config.toml
n_head = 2
norm_place = "pre"
positions = "rope"
attn_scale = 0.125
parallel_block = true
init_std_o = 0.0
init_std_up = 0.0291
init_std_down = 0.0
optimizer = "muon_variant"
warmup_steps = 200
decay_fraction = 0.859
doc_mask = false
MLP neurons of a small language model. Each row is named by its layer, matrix (up: input weights; down: output weights) and neuron, and shows model dimensions 64-191. Each number is 500 + 40 x the weight over its row's rms, rounded and kept within 0 to 999. Numbers have three digits each.
After each neuron's rows, "fires in" lists the words (lower case) most often at its 100 highest values on Wikipedia text that the model never trained on. A number after a token or word is its count.

L6.up745:562497513396488499534543543543488527490489489461478457541498477490472524574469518553522511528430532494486502523555501461512495458472502518415488554449514478475449456474514436612468549445530463531501487586465538500525555541451492442519473565555443506467503524436488466502498547484530542537464548509512555436489556525432562517556523466494494572455510488527553424472499482506504578415489
L6.down745:497480475560520505451398480485496449496465519481525552488510520499504485450535490432555479466524531472526524462524614532486505502491489492545420465524472499484528459470430509473524490514499527475543460733512413511521501461559516550573529452445537470493477486503525574513532491544490496477534422511442495556481469463508485440545497468575506487601456499458471523500478460528483426518499
fires in: "have" 18, "had" 12, "make" 10, "in" 7, "of" 6, "out" 4

L4.up644:497418527509539551551521570556493523547440509493511553449467546443538571533578539500525400501502508442465506421503531509571540485450474522509446518482532493572477467520491472511533512520532527494445504499496507442450518414511461512461451519480490528471473491469422490529487524476523554471590410557563522464492561498459434449464481469460478479506514565506556556499448493489507510539486
L4.down644:555403483542518485477559484511491545569451482522386452437448486490508506456482554537511470483517470471455512483480571483542478521500479541421527412513512499519411451485557479507506488534515481457527545585480500513507499567494499550465500539477528491555530508570444481498482442507462529532504484497422496551526585564527448484506411488491455467494433532486516500456569466525488504488562
fires in: "her" 40, "she" 31

L6.up1188:470438528455553448539536496507524485519521508565436435463483516518476502487468512469384456454529487438498543554418441480520485475520415480492460578499560557587486435464498464442489442450474507543543555499564545506483437517503459480530501497482507560494512457448479509543507521431510454491442428433512488545523500543458475531464536504457487456528565524469541470554436502507556561469470
L6.down1188:476524527467496529513466520472550421521517454593516510458529520566504514533418490501460502491486549537526406524450446440455507486464446468463492482503500500569524448501512476505467514490515507524506413518548572417443487458490479490535501548600475609547527528429474508558484497589525481500481475475545525569569526574467495459486510481531484471532488461447547481555515520459512485529458
fires in: "to" 17, "not" 14, "i" 9, "never" 6, "t" 6, "s" 5

L6.up1237:493438610525511526537502474519433475545533567428568482493467501422504506524535542480522502550440492548366531468520551494455577563448513520422429566507483477536422531511464460552506516522573484518594538591475512452541510464551523555451489539569517446469502499454479447483503530483500510544512619506516470480481556504467523474474519498510449488487493499538470460444535485425511511464503
L6.down1237:549471429519487480517488565505497515483526482472537519509554465452574590557501456527547516492516504541486476419497454475520429510466547512409512543460572506464482453495451413440455490476458493533568474719484522487546474457446482540481523523514520508535502454550500591510487513448443539501513459507467537509601480492475494531504489495555518488476539513503533472522544479564479442517527
fires in: "a" 17, "one" 9, "another" 8, "an" 7, "every" 5, "no" 5

L4.up349:589502538430462491484438455521526504539495458509555506515469450576520562466553457563516509493546450460452491437501561503530577482437487463494481505457566537507423510476565545503569525486502501553570483472455482503517505532468474483532503564477556476414483433448502505453411489506536583543497560491532544441493474480476521431480494557493559554482514540572446464460563523520469486532425
L4.down349:510554431440526427472442463492538497584564489523544508509544539489475468518537529513478513473466524519500524484529556467496537522479476543475477527531484508497517471497451471549490525542506521519480482721502484473519508499477501469464487492478526515526494514489447581494435560518482538520467449536428502407555499556543467498508474459599501540483566439511579487466489500529442483511536
fires in: "the" 42, "a" 14

L7.up593:540484483457509524519531543492427548522544540501494477474526520456573504497422505502530441498492553523420537493476520484465458468553538472424572482446445453562490563540501514506480547496517433504505459540464535502512502472496483540459506489543515461512530529486492473517483481537523503497499524542535462591496562555475523585469522497421508483434489531581521575444485465508457491455501
L7.down593:479435506390404473492525444482511474512509515493506528483513484528437453508518515441489492561504469525464452552551434500518457514482458456497505555538522470521470513545519519493436475539482569492533563565539467539532497575504485582541511524499487504497486462458480473521501509448462514455558564413568503557528516582577524464502454530483558552523439471454493535465516447585562531530594
fires in: "was" 55, "were" 9

L4.up53:550469482478462571499497494495433530538504505420525448507522518437547534552505475490513467444454462462541462487483550463521567459492496534515511489507419499494464430512491542456497475558487483525457433435493516512474505486431544525527512468447518501532476433533492502539569532425474511477493509464473529486495482519501478508525483529454529517515544552472411593539532529473484572543494
L4.down53:523455461458465422516543498487497538470517493503511468538533555478486499524495475523525477523583495519475467514497516512539481502472583474622514536520488553433516491514521475454495491574539446503503448500522566494488490488485465461576502426477479522475461503477475533499512552454470560577527460435517505418473453433550511620423467515539425480448517500486510547459532487464565494500466
fires in: "to" 70, "1" 5

L4.up1224:520500419561451520547576551515551459490477540485550486538512444469539544547500518472525519510459507486516554526408475517508540483542513447535520542430510472503505470495470489429485463518555469461401452574459454493493424536495541476471514515518497551571508530443528492505498457458548497465517470480506495512418465566526459537529539540476535498436541508475443491476531440473483499544489
L4.down1224:472521476427528530528412470438494508516456510485482466424554494459517475478529474524553517526394525493459408550546397583494524550477482573544549566532503504503517500467514510521491550467488476552466525620552506451506580549466477499550515489492438577508488492494552477504372553465462557543472500485468508516591491527522490506522470541442496469444471481496512550464507488516487497495454
fires in: "by" 38, "with" 13, "without" 11, "of" 5

L7.up841:488416558545509499510487506570556476435515528444461397489530486453477501513491519542509566539500536478486460447507452491457488510493494499515439488529519527509428467551556461522482505540521372518541514507513559509479545469560443491428454448434438536469523509458605499503516447512478486461433497567460556498609468435438516546441494529486541491493569507413484525489504532483458532422499
L7.down841:577418532495494478459471465508507503529544539523459490489486489515422460478473490537525444519433517489460540449480438507511562538475509497461602571565506408492454496522456557453525565435528556540534521479537542487442560432637447463524542531524494503450563505454540510553483459488467547531472553497538414502470481503487536475525476504437474600498538533456467470466493514491446554490507
fires in: "his" 48, "s" 18, "her" 10, "their" 7

L6.up218:545545529488486493467536455530496487502488515472425517464517478559519458511468475504482454492405506557467515441530475434500499484467405569537458483489463519416534526489482526472481511476449514458502531553480583481541518527565566449478515477484440535534456509626458451493579514510474541577495490521463523487486547498526521458581502531482571464530451520500485547525449486504503496488447
L6.down218:457496474532500549519514509479468564439472491566522541509455543393497494496541485500424460477526513472509508552527471521520493493446518517526530535511483456551478514487523510494558391546443465529502505594505499536490492486460465528446473474544523553527537534487453468467433529451567454490494467476526403534462460521524543529459504523440452476574543447518474470470470508525557490519444
fires in: "2022" 13, "2003" 11, "2023" 7, "2025" 7, "2004" 6, "2021" 6